Weights of a small GPT-style language model, trained from scratch on English Wikipedia.
Size: 8 layers, width 512, 8 heads of 64 (2 for keys and values), MLP 1344 SwiGLU, 73.3M parameters.
MLP neurons of a small language model. Each row is named by its layer, matrix (gate and up: input weights) and neuron, and shows model dimensions 112-175. Each number is 200 + 20 x the weight over its row's rms, rounded and kept within 0 to 999. A neuron's up and down rows have the sign that makes its largest values positive.
Before each neuron's rows, "fires on" lists the tokens most often at its 100 highest values on Wikipedia text that the model never trained on. A number after a token or word is its count.

fires on: " |" 94, "\n" 5
L2.gate132,173,230,217,207,191,202,198,191,180,180,202,203,212,180,171,221,222,205,204,177,200,213,188,209,229,197,229,205,224,218,219,221,215,191,170,190,215,242,217,216,219,180,229,204,206,211,201,180,158,213,186,204,173,183,186,205,202,239,217,213,211,205,208,206
L2.up132,170,196,209,194,193,237,222,208,207,198,197,211,208,203,195,214,207,195,206,180,188,235,198,228,196,234,193,186,167,189,186,174,207,172,186,176,217,218,218,209,214,170,223,221,192,204,200,217,180,178,214,152,186,216,203,214,192,199,243,186,209,202,223,208

fires on: " re" 19, " Ro" 16, " Te" 7, " pe" 6, " Go" 6
L2.gate302,223,198,205,200,230,201,200,227,213,197,215,208,232,218,159,192,193,198,195,224,240,164,203,191,221,217,207,189,162,227,201,168,197,185,168,187,218,246,193,195,214,214,213,208,173,201,224,232,178,203,222,200,203,199,155,164,206,168,200,227,229,204,231,212
L2.up302,198,192,217,196,228,170,196,187,209,173,190,206,208,168,200,187,178,176,184,201,234,206,180,198,188,198,209,210,166,226,207,204,199,202,187,200,246,217,195,199,206,215,232,231,209,176,208,224,195,213,232,178,213,207,196,192,204,184,182,183,245,174,191,201

fires on: "th" 17, " House" 12, " Prime" 9, " served" 6, " life" 5, " Senate" 4
L2.gate710,177,210,235,215,179,208,199,201,217,213,185,187,203,216,208,203,199,198,188,205,233,236,206,206,195,230,253,212,170,233,224,222,190,224,165,223,196,220,171,173,191,207,212,213,180,198,210,198,195,203,173,202,209,182,197,205,217,195,224,224,183,168,225,161
L2.up710,199,190,204,213,212,218,203,196,193,186,192,223,193,178,191,218,180,201,204,198,174,204,195,178,177,228,206,211,201,201,187,166,207,162,226,167,167,199,201,209,229,218,196,218,192,182,184,183,198,166,209,231,189,194,242,209,175,165,222,159,205,189,179,202

fires on: "\n" 86, " to" 9
L2.gate123,202,220,197,223,180,196,206,187,189,136,190,181,222,186,191,213,174,217,177,189,213,208,191,217,232,227,220,199,221,206,197,219,206,153,215,217,226,185,159,216,154,176,180,173,223,227,178,192,185,206,209,210,195,184,224,191,258,207,191,181,178,196,210,198
L2.up123,222,213,196,200,185,184,205,164,207,170,201,178,161,167,223,208,190,216,232,201,219,193,194,205,230,213,180,203,217,233,221,204,191,193,213,197,189,218,204,202,197,206,158,205,197,225,205,202,202,189,180,169,192,169,229,230,200,172,239,194,164,222,188,233

fires on: " United" 45, " initial" 8, " final" 7, " overall" 4, " resulting" 4
L2.gate1096,208,205,210,190,225,201,207,165,153,196,191,223,220,169,189,217,211,225,212,237,191,220,188,232,206,227,204,246,157,224,243,194,194,215,225,226,197,219,177,180,211,189,176,216,245,202,211,188,174,185,148,238,232,170,182,183,206,192,196,194,238,232,191,211
L2.up1096,215,175,191,190,166,222,176,200,200,221,188,192,204,208,152,203,207,187,216,166,211,195,216,215,201,196,203,182,199,210,210,215,223,207,234,220,201,196,195,202,217,214,162,208,190,185,204,210,169,162,181,190,191,207,179,199,197,215,186,198,197,186,201,197

fires on: "\n" 93, " |" 4
L2.gate1075,223,184,200,189,211,226,210,161,195,150,151,176,197,195,193,207,178,256,231,203,199,199,216,224,188,215,209,213,237,232,219,209,187,205,191,201,184,171,191,183,196,210,184,179,192,208,218,198,177,200,192,226,204,166,208,183,241,194,221,163,189,176,192,226
L2.up1075,206,219,213,183,187,206,213,180,228,187,235,214,170,217,241,214,230,169,232,186,243,213,172,194,221,188,158,186,153,214,210,214,187,195,177,191,188,203,222,199,185,195,218,210,196,213,208,207,197,221,178,159,208,218,183,198,217,161,229,217,209,196,217,205

fires on: " |" 38, " =" 12, " +" 6, " →" 6, " -" 6, " −" 4
L2.gate1219,212,207,188,233,206,211,178,210,172,175,217,190,216,224,212,212,180,195,161,180,183,182,207,236,176,203,175,168,189,194,207,212,189,190,184,210,222,195,185,181,212,199,171,200,199,182,215,201,228,209,194,184,211,183,206,224,202,213,168,194,177,182,173,194
L2.up1219,211,207,192,209,211,233,208,201,209,205,229,203,186,225,215,241,214,212,205,201,199,223,226,207,174,215,218,210,225,211,230,175,208,190,187,216,175,201,225,199,227,191,210,216,181,162,187,193,219,207,193,188,203,205,170,203,199,203,207,202,203,190,194,228

fires on: "\n" 97
L2.gate805,159,183,215,203,190,234,198,207,185,195,154,209,194,206,208,203,218,192,204,174,171,191,183,181,212,209,211,217,199,196,200,182,229,215,193,188,224,190,208,192,147,196,208,146,184,235,220,210,192,208,184,225,208,209,207,242,230,189,203,178,203,197,209,187
L2.up805,182,205,228,197,193,194,217,197,204,228,193,176,191,193,213,201,214,192,209,195,196,198,199,187,191,196,155,180,169,201,170,188,187,208,216,187,166,210,219,192,211,185,223,178,203,210,180,212,222,158,197,198,209,191,209,229,189,219,184,216,213,207,233,218

fires on: "an" 30, "ans" 8, "art" 6, " Pan" 6
L2.gate517,223,223,215,187,196,219,162,219,192,244,198,180,197,209,205,208,154,179,215,229,213,205,177,211,203,186,187,234,207,192,200,208,224,189,165,210,192,200,221,197,230,223,141,178,180,238,223,196,209,210,180,184,223,196,211,214,221,161,200,206,211,197,230,235
L2.up517,170,179,218,192,233,224,167,201,217,197,212,247,197,197,210,204,180,213,205,204,215,181,225,199,210,204,176,226,218,239,228,205,218,200,174,223,207,180,194,165,193,212,198,203,195,204,225,186,207,231,175,179,239,226,177,223,181,189,198,187,167,218,172,196

fires on: " |" 35, "===" 11, " du" 8, "s===" 8, " to" 5, " Ve" 4
L2.gate259,201,220,209,190,198,228,209,209,195,214,182,196,204,167,228,191,192,199,223,181,232,167,166,178,202,225,199,184,185,249,175,174,201,170,184,228,174,177,215,228,218,216,190,177,173,201,205,199,190,211,212,182,217,244,190,149,201,194,210,242,199,183,171,191
L2.up259,170,220,208,198,216,198,225,191,202,188,200,221,234,186,237,183,177,200,186,195,170,188,161,185,183,181,193,172,189,245,160,221,174,186,180,223,206,205,219,193,245,191,228,215,187,210,187,205,177,197,216,212,224,213,204,207,215,213,221,224,220,152,160,174

fires on: " |" 59, " home" 6, "|" 6
L2.gate834,194,164,214,205,176,212,190,182,211,184,211,188,178,171,207,210,186,229,184,205,177,143,182,175,193,213,210,215,202,193,194,210,173,259,187,184,206,168,183,193,174,181,179,212,185,187,196,173,217,195,168,194,222,182,221,199,181,161,200,191,170,210,187,210
L2.up834,212,216,226,228,206,201,190,210,183,210,209,207,203,191,173,179,238,217,210,209,208,205,195,226,200,167,243,229,198,198,199,185,201,197,191,222,202,192,230,181,192,197,215,183,183,198,214,198,216,224,172,185,221,195,196,196,191,192,198,194,197,222,203,240

fires on: " Win" 16, " role" 11, " played" 9, " play" 7, " place" 6, " won" 5
L2.gate1321,251,217,220,191,189,225,208,196,212,195,142,206,189,183,195,196,200,221,206,191,138,205,228,207,210,206,245,167,170,188,212,139,200,191,201,209,203,197,217,169,230,188,194,197,201,210,177,190,163,202,197,192,177,205,185,186,186,203,219,212,217,234,225,218
L2.up1321,194,199,224,225,186,222,210,166,167,225,215,219,195,170,178,220,212,212,226,174,183,171,199,193,192,221,245,187,179,179,188,176,218,211,192,207,212,199,208,190,202,179,210,173,217,202,201,191,207,222,221,220,235,190,138,208,188,207,207,228,240,186,211,166

fires on: " |" 48, " ISBN" 9, " work" 4
L2.gate4,221,200,243,209,227,238,172,181,212,218,207,226,185,212,222,213,189,188,174,200,207,173,193,227,165,224,228,203,196,215,207,198,202,178,195,194,217,172,201,168,205,215,235,233,208,199,180,208,202,233,184,201,221,224,190,212,204,201,138,201,190,164,225,201
L2.up4,216,210,231,195,214,212,208,222,242,198,177,180,189,230,212,188,209,180,165,182,185,145,192,249,230,226,177,201,199,177,206,221,187,203,209,199,240,214,195,166,176,200,192,205,213,198,196,191,175,174,192,192,216,201,206,213,231,218,172,205,196,195,211,207

fires on: " -" 78, " –" 20
L2.gate1017,173,162,212,216,187,189,150,155,186,196,175,212,178,186,195,196,212,218,197,208,205,160,166,213,207,186,173,180,215,193,177,187,204,193,211,164,206,224,219,195,194,218,210,173,208,145,184,203,192,187,219,178,201,181,233,197,205,205,228,188,229,202,199,197
L2.up1017,236,179,212,187,199,190,182,182,208,190,230,222,214,184,234,148,186,212,224,215,143,175,195,204,203,198,212,207,176,199,190,229,197,219,178,187,201,214,180,170,199,192,249,177,211,156,197,220,206,208,205,221,182,226,233,178,206,189,190,241,217,202,195,216

fires on: "\n" 47, " |" 12, "|" 10, " ==" 7
L2.gate993,210,225,199,215,183,200,184,191,175,177,203,184,221,175,224,212,190,214,206,206,146,184,178,229,208,201,191,214,178,212,231,191,211,199,210,197,208,182,198,193,217,198,186,196,212,204,219,198,187,175,158,214,197,161,172,186,198,202,219,222,174,195,191,198
L2.up993,225,209,212,189,197,210,217,191,158,164,220,209,197,180,225,210,188,237,162,185,216,175,204,204,192,177,198,226,201,200,215,223,185,208,196,191,217,195,178,157,228,192,205,227,216,212,207,173,209,180,205,236,235,171,224,191,234,211,213,183,183,160,218,205

fires on: " |" 49, " income" 8, " median" 6, " for" 5, " was" 5
L2.gate896,212,193,194,212,190,192,161,173,184,206,221,196,186,218,225,210,193,221,188,222,194,201,209,228,199,185,211,200,162,198,166,204,188,198,202,200,211,194,189,195,225,168,195,202,184,223,204,176,188,228,195,163,192,166,205,215,171,217,217,181,201,210,209,215
L2.up896,187,207,146,207,240,196,211,199,174,205,191,226,227,216,146,207,201,224,205,195,214,214,182,221,204,233,194,197,205,210,219,209,212,234,210,211,200,201,210,196,194,214,217,180,169,208,226,171,222,199,200,215,178,185,194,205,196,210,203,220,196,152,199,193

fires on: " |" 48, "-6" 4, "-2" 4, "-5" 4
L2.gate1224,230,210,177,199,199,212,166,169,173,181,213,212,179,200,154,216,205,228,232,203,173,204,170,206,231,223,210,166,200,224,185,200,196,192,201,196,186,208,206,180,209,234,161,214,193,193,220,234,183,241,203,190,213,206,197,213,176,184,200,202,217,177,186,191
L2.up1224,166,212,201,209,214,194,205,212,196,109,169,173,193,182,177,193,195,176,190,173,186,208,222,195,242,174,172,185,180,216,182,196,151,194,202,159,225,183,196,220,203,199,179,211,180,175,210,217,184,194,183,229,219,210,207,235,177,199,197,196,209,207,188,198

fires on: ")," 24, " –" 12, "s," 7, ":" 5, "8," 5, " -" 5
L2.gate768,195,173,167,220,232,203,200,150,213,192,226,233,164,188,164,223,182,222,196,200,201,203,188,170,221,206,183,214,240,188,214,220,216,197,149,185,200,217,185,172,179,214,170,209,198,213,194,211,202,213,221,191,191,160,185,184,213,205,206,217,208,224,206,216
L2.up768,195,207,195,210,201,240,187,202,201,215,239,200,210,200,206,168,209,178,186,169,224,206,221,160,169,197,184,217,202,158,228,188,173,158,210,207,166,182,199,223,228,203,204,179,134,187,182,195,221,218,195,224,207,159,201,219,189,168,211,213,198,194,175,183

fires on: " as" 21, " –" 11, " 1" 6, " -" 6, " Women's" 5, ";" 4
L2.gate87,244,233,176,184,158,229,212,202,181,212,205,222,190,210,166,185,193,205,229,193,195,184,180,178,238,205,240,190,185,188,204,149,179,213,206,206,197,204,202,196,211,198,201,215,184,193,184,199,167,209,218,227,197,180,224,207,211,190,189,212,229,227,169,161
L2.up87,209,205,201,197,210,210,192,186,135,264,205,194,215,229,245,169,153,216,202,185,193,213,212,227,185,199,175,204,172,152,178,217,182,180,228,203,212,201,244,190,225,157,225,184,178,170,183,186,203,177,217,245,196,226,185,179,196,166,203,219,205,207,207,194

fires on: " |" 73, " 0" 10, " -" 5, ":" 4
L2.gate607,227,178,215,178,200,223,172,212,218,173,216,246,205,222,220,199,186,187,195,194,191,193,180,170,192,176,169,251,213,190,181,205,198,252,200,208,218,173,203,202,211,229,178,192,217,215,179,252,159,179,201,186,191,193,214,197,185,217,211,196,166,209,222,200
L2.up607,191,248,191,198,201,205,207,233,199,184,218,200,225,169,187,185,162,196,194,205,193,210,203,184,195,187,223,220,196,186,223,198,183,229,172,177,203,168,199,164,167,209,217,252,193,195,199,218,192,212,220,185,178,217,239,163,194,205,209,202,195,185,176,203

fires on: " f" 15, "ric" 13, "|---|---|" 6, " Ger" 6, " Fer" 6, " al" 6
L2.gate729,186,190,201,216,196,196,204,214,196,179,195,165,210,194,173,210,171,195,199,233,209,216,193,183,185,214,161,201,220,178,192,164,201,223,211,161,188,216,180,225,192,207,226,222,167,207,186,176,176,182,217,194,202,197,190,184,197,187,230,189,194,201,200,191
L2.up729,172,197,229,200,186,181,188,185,200,213,171,204,231,210,199,211,217,208,200,230,207,168,207,209,206,186,194,175,199,191,170,176,230,158,206,209,204,204,206,189,195,184,215,190,199,212,210,171,188,229,234,216,211,169,210,207,195,186,188,207,165,188,155,203

fires on: " by" 22, " special" 17, " |" 12, " into" 8, " 1st" 5, "\n" 5
L2.gate119,230,211,191,224,197,185,185,184,208,188,196,206,192,188,204,211,178,221,194,233,204,193,175,188,202,207,217,210,210,224,198,176,211,202,192,224,197,219,205,204,184,201,202,178,226,166,185,243,181,203,202,249,182,196,192,166,193,185,168,210,184,200,190,227
L2.up119,197,177,212,182,193,239,177,203,157,216,223,239,164,177,193,217,178,230,181,199,207,181,175,235,170,181,198,223,190,186,217,179,167,202,220,155,187,178,183,210,186,218,202,202,202,199,200,233,206,226,208,202,207,183,184,152,166,211,211,207,199,227,213,210

fires on: " President" 19, " Minister" 8, " director" 8, " King" 8, " Minister:" 5, " king" 5
L2.gate54,209,180,227,223,194,186,248,199,194,212,195,222,207,195,198,195,147,181,198,182,198,209,176,213,198,206,228,222,227,223,211,189,205,201,184,211,203,197,225,189,192,190,199,202,198,223,175,185,208,196,212,226,197,194,198,167,197,236,190,164,211,194,209,188
L2.up54,196,199,190,229,203,190,193,193,203,201,205,216,210,206,188,196,164,191,189,168,230,171,230,192,209,223,224,230,198,226,221,165,204,155,156,193,233,184,230,157,190,181,197,236,203,206,211,166,217,211,193,240,221,208,234,186,215,199,179,169,209,178,241,193

fires on: " front" 15, " north" 11, " east" 9, " South" 9, " back" 8, " south" 8
L2.gate1021,181,172,191,171,219,221,203,181,168,221,182,230,190,184,189,191,190,200,217,217,189,197,191,200,186,182,244,215,201,195,180,196,229,191,191,222,232,218,174,213,187,178,210,242,213,196,230,225,201,179,192,188,190,235,197,151,180,215,223,212,229,191,244,214
L2.up1021,198,161,211,194,222,175,240,212,216,198,196,190,179,202,179,172,183,190,187,210,193,185,221,188,191,183,218,231,208,219,179,190,206,226,186,211,211,231,209,214,185,163,173,221,237,200,204,204,229,214,177,197,198,219,233,151,188,206,216,195,234,195,154,195

fires on: " to" 42, " out" 17, " in" 11, "\n" 7, " into" 5
L2.gate611,196,212,182,216,199,200,219,193,158,182,188,190,185,201,207,209,184,217,195,204,223,202,186,193,185,206,216,198,207,224,234,212,173,183,211,202,216,215,213,198,204,198,220,214,216,215,194,191,244,182,179,220,202,184,190,212,195,218,196,196,192,212,170,211
L2.up611,212,218,220,185,195,201,204,183,202,192,176,215,141,189,214,200,228,175,172,195,197,220,182,177,194,212,171,190,231,196,211,197,205,198,215,183,201,192,197,197,210,238,211,190,179,190,207,245,176,203,194,224,180,198,172,218,200,203,189,190,205,220,218,202

fires on: " " 100
L2.gate1220,203,210,196,215,162,229,188,174,211,209,178,227,204,189,204,189,215,199,225,220,191,193,259,204,206,210,229,196,182,197,177,185,218,205,217,195,194,209,207,216,188,213,175,185,202,189,151,214,222,192,264,204,200,190,223,197,202,213,209,213,218,180,210,202
L2.up1220,176,198,192,220,217,203,205,140,184,174,206,206,224,195,196,174,212,218,216,171,189,212,237,202,197,219,208,194,202,220,170,174,211,220,196,157,223,238,199,192,213,198,207,211,214,185,218,207,219,217,239,221,229,234,222,197,225,202,208,189,217,206,205,197

fires on: "\n" 35, " as" 10, " is" 7, " was" 5
L2.gate1257,192,194,200,217,184,189,216,211,205,212,231,188,199,190,216,194,197,211,213,218,206,177,188,236,225,219,206,190,237,203,221,223,222,170,172,235,179,180,233,192,186,215,167,199,193,167,206,239,211,206,189,200,200,227,210,187,234,199,216,189,186,187,220,189
L2.up1257,171,193,219,199,215,214,187,165,214,178,207,200,176,217,197,224,262,181,200,221,189,203,214,199,234,173,196,202,191,198,193,217,194,180,213,223,174,194,234,178,189,196,231,215,239,192,179,159,169,167,184,210,193,182,175,179,221,176,187,190,183,182,187,195

fires on: "\n" 31, " development" 15, " production" 14, " construction" 11, " creation" 4
L2.gate1256,189,199,189,192,194,234,222,156,205,194,172,183,174,213,174,199,205,129,242,215,194,206,187,202,169,195,220,198,172,187,206,205,161,232,167,171,203,217,239,207,190,184,233,209,200,212,181,227,218,200,168,206,217,215,178,210,216,194,227,217,227,194,217,203
L2.up1256,218,215,212,181,217,190,238,204,195,235,232,200,195,180,223,222,248,198,201,203,190,172,190,232,177,185,222,207,182,183,196,177,208,174,203,221,204,203,192,218,207,234,238,217,219,164,194,233,224,214,193,193,192,207,196,194,206,203,227,199,203,195,195,202

fires on: " of" 22, " is" 21, "|" 10, ":" 7, " are" 7, " with" 5
L2.gate706,236,207,216,200,185,205,212,211,202,194,216,208,169,222,187,234,195,183,171,210,192,213,210,204,176,218,208,209,229,204,210,196,226,199,246,214,185,213,214,217,201,186,219,219,234,198,223,234,174,175,148,187,210,133,252,180,195,218,212,175,168,210,184,196
L2.up706,195,191,213,194,189,169,206,181,178,212,201,222,219,193,226,241,170,203,214,184,180,191,210,183,173,209,211,216,199,203,190,166,183,215,216,207,166,223,193,199,211,174,188,193,180,168,202,199,167,218,219,227,198,186,240,182,176,203,219,198,181,216,200,232

fires on: " |" 50, " and" 17, " although" 4
L2.gate111,202,223,186,184,171,205,194,184,217,233,174,199,203,212,200,218,193,200,200,179,205,188,165,208,204,228,204,225,191,201,191,188,191,207,214,165,203,157,194,173,180,225,178,180,218,215,199,181,223,182,209,179,202,219,163,184,189,231,213,259,166,230,200,184
L2.up111,218,212,198,204,236,192,195,207,232,219,221,151,212,216,208,186,188,223,235,237,233,166,197,190,212,209,176,216,204,186,154,210,181,212,192,221,169,200,191,194,194,204,210,219,215,193,214,192,191,190,183,215,182,195,212,208,160,192,185,250,186,203,209,211

fires on: " as" 79, " |" 8
L2.gate795,188,224,216,223,233,239,176,199,205,183,221,223,199,235,202,203,186,210,228,193,197,178,195,255,248,188,218,201,213,178,202,212,205,196,175,162,224,229,205,191,206,150,232,191,178,203,232,198,185,222,223,221,204,208,193,204,198,166,188,218,208,207,217,222
L2.up795,174,192,207,204,220,210,212,186,214,166,209,246,207,194,200,161,199,202,198,198,218,191,213,224,179,204,198,205,222,182,184,213,210,237,208,190,228,203,207,151,198,180,224,206,203,192,204,209,180,208,217,204,221,196,224,194,201,198,246,229,234,208,197,172

fires on: ":" 26, " be" 12, " St" 11, " 0.6" 7, " |" 7, "'" 5
L2.gate803,189,213,245,219,211,203,209,221,235,207,183,207,188,223,242,194,215,214,177,215,201,208,183,205,211,233,170,182,213,206,195,193,188,204,195,191,199,188,202,196,203,170,176,205,207,198,207,246,197,222,214,171,199,147,178,197,197,210,155,205,198,223,207,189
L2.up803,160,179,209,199,228,222,196,212,234,202,178,202,197,212,218,172,192,228,200,229,159,203,186,186,196,220,158,200,209,183,206,212,222,202,223,209,225,184,205,177,171,200,162,190,206,186,212,195,200,225,190,204,200,173,183,211,193,205,183,217,182,215,231,177

fires on: " of" 44, " LA" 6, " CW" 5, " NC" 4
L2.gate571,180,190,211,163,180,193,188,179,161,188,199,169,213,182,227,206,187,203,179,221,156,189,185,172,175,234,197,201,180,210,215,171,171,213,210,188,217,198,202,230,211,221,207,221,230,227,144,175,182,226,191,155,209,224,206,174,236,199,234,188,169,201,233,234
L2.up571,189,206,199,221,188,184,194,198,181,172,191,248,191,175,210,231,212,217,181,193,201,192,208,187,174,204,211,187,183,187,202,198,207,170,190,174,182,225,219,229,178,205,212,209,239,203,151,197,220,201,190,165,223,208,199,192,173,206,191,179,196,208,204,189

fires on: "\"" 55, "'" 21, ")" 6, "”" 5
L2.gate987,192,203,257,174,215,209,157,211,189,209,226,180,223,208,235,198,187,176,206,202,228,203,216,199,208,203,204,224,191,192,236,222,205,203,196,221,216,161,165,208,171,220,205,206,209,191,226,193,183,199,187,193,227,171,215,202,171,187,205,171,237,220,207,206
L2.up987,185,252,191,205,197,212,196,215,187,200,217,195,218,225,215,186,250,185,225,216,216,224,200,217,233,204,189,217,175,217,224,176,201,178,198,211,196,181,195,208,189,220,214,202,196,215,192,215,185,221,157,185,211,173,208,199,167,147,204,197,198,229,196,196

fires on: " |" 36, ";" 7, "-" 5, "|" 4, "==History==" 4
L2.gate533,220,160,208,215,195,207,205,220,157,192,179,226,191,188,221,189,186,199,173,176,204,228,201,230,155,197,240,217,211,214,174,208,228,191,218,188,190,194,207,168,225,179,203,178,195,212,172,215,202,259,239,194,194,165,229,195,241,185,184,195,182,196,210,222
L2.up533,140,187,203,184,208,186,208,195,182,184,134,171,226,205,209,213,219,174,158,162,217,160,195,176,194,203,218,227,229,178,202,215,236,239,201,206,180,182,189,188,175,188,198,206,196,220,222,189,212,194,206,222,198,176,196,146,216,201,211,184,225,201,207,221

fires on: " –" 17, " born" 15, " (born" 9, " on" 8, " Born:" 6, ";" 6
L2.gate230,180,190,216,217,211,184,169,223,213,164,196,216,189,210,185,204,190,215,218,193,187,223,211,181,204,214,198,155,202,215,158,185,181,224,180,239,209,205,211,204,159,145,195,170,207,178,196,202,195,157,201,206,235,209,217,184,196,178,221,169,214,192,211,207
L2.up230,198,186,190,206,188,217,178,220,222,185,221,205,150,207,187,217,159,223,227,222,174,192,200,180,170,206,217,200,201,202,233,192,192,254,171,190,208,204,198,207,186,198,167,180,228,197,189,218,207,200,244,203,212,224,192,194,158,162,205,209,221,227,211,226

fires on: "\n" 100
L2.gate702,217,218,201,203,207,215,218,206,183,198,229,199,180,182,233,228,144,191,231,197,189,198,189,203,167,208,204,196,208,188,240,222,170,215,198,226,220,184,217,195,265,180,185,226,197,214,169,229,193,174,204,188,187,165,196,195,228,164,233,196,224,166,205,190
L2.up702,197,195,196,223,193,218,229,210,188,194,216,198,198,169,205,230,211,162,251,196,203,190,211,193,169,227,230,212,169,134,247,201,188,188,163,219,208,197,211,189,248,191,210,212,195,215,199,197,187,184,198,198,209,175,176,193,211,177,204,215,189,203,160,213

fires on: " |" 99
L2.gate1165,186,166,206,197,221,201,183,210,204,215,218,231,239,196,230,228,199,202,208,186,188,208,199,205,211,208,199,221,211,184,182,208,164,191,195,191,193,198,221,222,221,223,193,197,180,212,195,193,181,189,213,165,191,224,182,156,224,207,197,235,200,197,165,210
L2.up1165,223,200,201,216,202,197,211,178,184,221,188,206,216,208,205,200,203,214,216,158,200,165,203,165,239,221,164,211,180,193,191,215,210,195,199,211,203,209,188,209,206,197,198,206,161,217,218,165,145,180,184,230,187,171,166,147,203,192,234,232,188,193,210,195

fires on: "\"" 49, "'" 22, ")\"" 8, "]/" 5, "’" 4
L2.gate1317,212,207,210,179,225,240,202,201,180,180,225,186,221,216,204,199,215,170,211,204,207,182,195,201,219,188,224,215,224,206,208,205,233,243,210,195,222,204,169,205,182,227,203,181,207,196,196,195,209,187,182,191,187,201,212,232,175,218,208,200,212,202,193,210
L2.up1317,231,248,173,161,194,204,185,192,192,195,189,205,219,220,229,190,182,215,201,220,193,224,203,196,199,232,178,167,206,252,221,194,182,219,215,195,203,214,184,168,208,196,213,194,224,219,201,191,212,223,202,172,202,194,182,185,190,169,208,218,170,192,220,212

fires on: " |" 68, " re" 8, " ISBN" 4
L2.gate1205,188,188,194,204,209,167,162,217,240,185,241,218,190,240,193,249,217,189,258,220,193,232,188,187,195,206,219,206,209,199,168,162,190,189,198,205,210,201,218,210,219,221,192,218,180,179,203,219,201,224,196,205,215,210,246,214,158,184,172,230,175,204,210,171
L2.up1205,183,221,203,182,218,215,183,178,225,181,227,189,232,210,201,209,185,192,199,229,188,165,174,207,212,199,180,165,242,195,216,209,206,213,177,218,211,215,202,196,180,208,174,241,203,175,150,208,167,200,200,204,184,229,229,221,200,182,203,229,200,211,169,180

fires on: " |" 54, " the" 24, " of" 9
L2.gate1212,211,205,213,256,212,184,249,193,213,205,214,199,213,162,203,240,188,217,185,172,192,211,189,203,185,222,188,213,213,193,207,236,193,194,197,206,246,221,192,187,214,188,181,244,230,177,172,180,187,227,228,208,238,199,213,215,171,184,191,172,212,200,196,198
L2.up1212,188,191,195,209,241,202,274,191,217,187,207,207,186,193,211,235,182,203,199,188,177,187,201,247,185,189,185,206,210,200,171,221,183,170,191,192,203,207,175,202,197,198,232,221,234,185,197,194,182,210,239,206,182,200,240,199,222,190,194,198,212,184,209,170

fires on: "'" 21, " elected" 12, " to" 9, "”" 5, " Nominated" 5, " after" 4
L2.gate853,201,175,192,206,203,177,191,231,199,174,179,162,199,194,215,200,188,170,236,231,193,211,177,199,203,200,166,192,203,205,169,209,205,217,194,224,189,208,162,214,200,197,206,241,196,202,205,179,195,186,185,227,200,211,194,196,216,185,218,193,202,209,177,193
L2.up853,187,239,223,157,213,170,190,202,205,179,192,164,179,157,207,212,186,160,237,199,177,233,187,194,217,235,189,229,196,223,209,212,262,212,202,188,211,204,144,198,173,216,175,204,232,199,213,227,167,185,184,202,184,188,172,226,200,178,219,214,198,197,188,233

fires on: " the" 21, " of" 15, "'s" 10, "th" 9, "|" 7
L2.gate865,195,207,221,201,185,206,181,213,253,188,214,191,195,202,243,218,191,183,234,198,186,203,227,168,185,190,194,206,194,219,193,157,191,206,249,224,222,193,249,178,190,170,186,191,244,217,193,182,196,227,177,215,181,173,180,208,206,201,194,221,188,223,194,217
L2.up865,202,206,181,203,205,209,196,211,210,187,188,217,236,181,242,190,164,206,200,185,201,192,211,215,192,212,222,160,230,219,230,158,196,173,217,185,195,206,202,179,195,216,186,214,195,244,219,236,211,240,215,222,227,193,203,206,185,196,161,233,188,212,181,257

fires on: "\n" 100
L2.gate754,197,180,225,229,187,184,188,211,191,153,193,160,162,207,248,215,174,177,237,184,214,209,185,186,206,176,215,224,205,207,198,222,226,196,201,196,242,225,198,224,190,225,205,165,229,222,170,244,210,209,186,204,193,145,206,235,199,186,216,194,213,185,205,207
L2.up754,224,182,209,201,198,190,208,191,136,170,171,178,191,171,197,205,197,169,231,194,200,198,197,197,208,212,221,208,161,227,211,199,193,209,202,182,213,196,174,210,214,207,187,211,231,250,180,199,197,187,202,195,219,204,184,195,207,230,211,201,200,208,188,173

fires on: ";" 57, "C;" 9, " " 8, "s;" 5
L2.gate1047,190,199,225,182,195,214,180,176,172,194,203,218,192,200,224,175,197,160,214,180,176,214,220,189,214,212,207,202,201,213,214,209,188,187,208,202,218,192,232,210,186,198,237,186,203,192,191,213,191,184,217,256,227,192,229,204,208,200,178,186,221,201,189,189
L2.up1047,189,196,208,219,182,207,189,223,204,203,204,208,205,172,202,178,192,205,211,149,213,206,226,226,147,209,153,196,199,198,207,148,182,181,209,162,186,172,220,181,194,175,191,216,198,195,203,182,206,178,206,214,176,197,228,158,218,167,227,190,178,226,178,218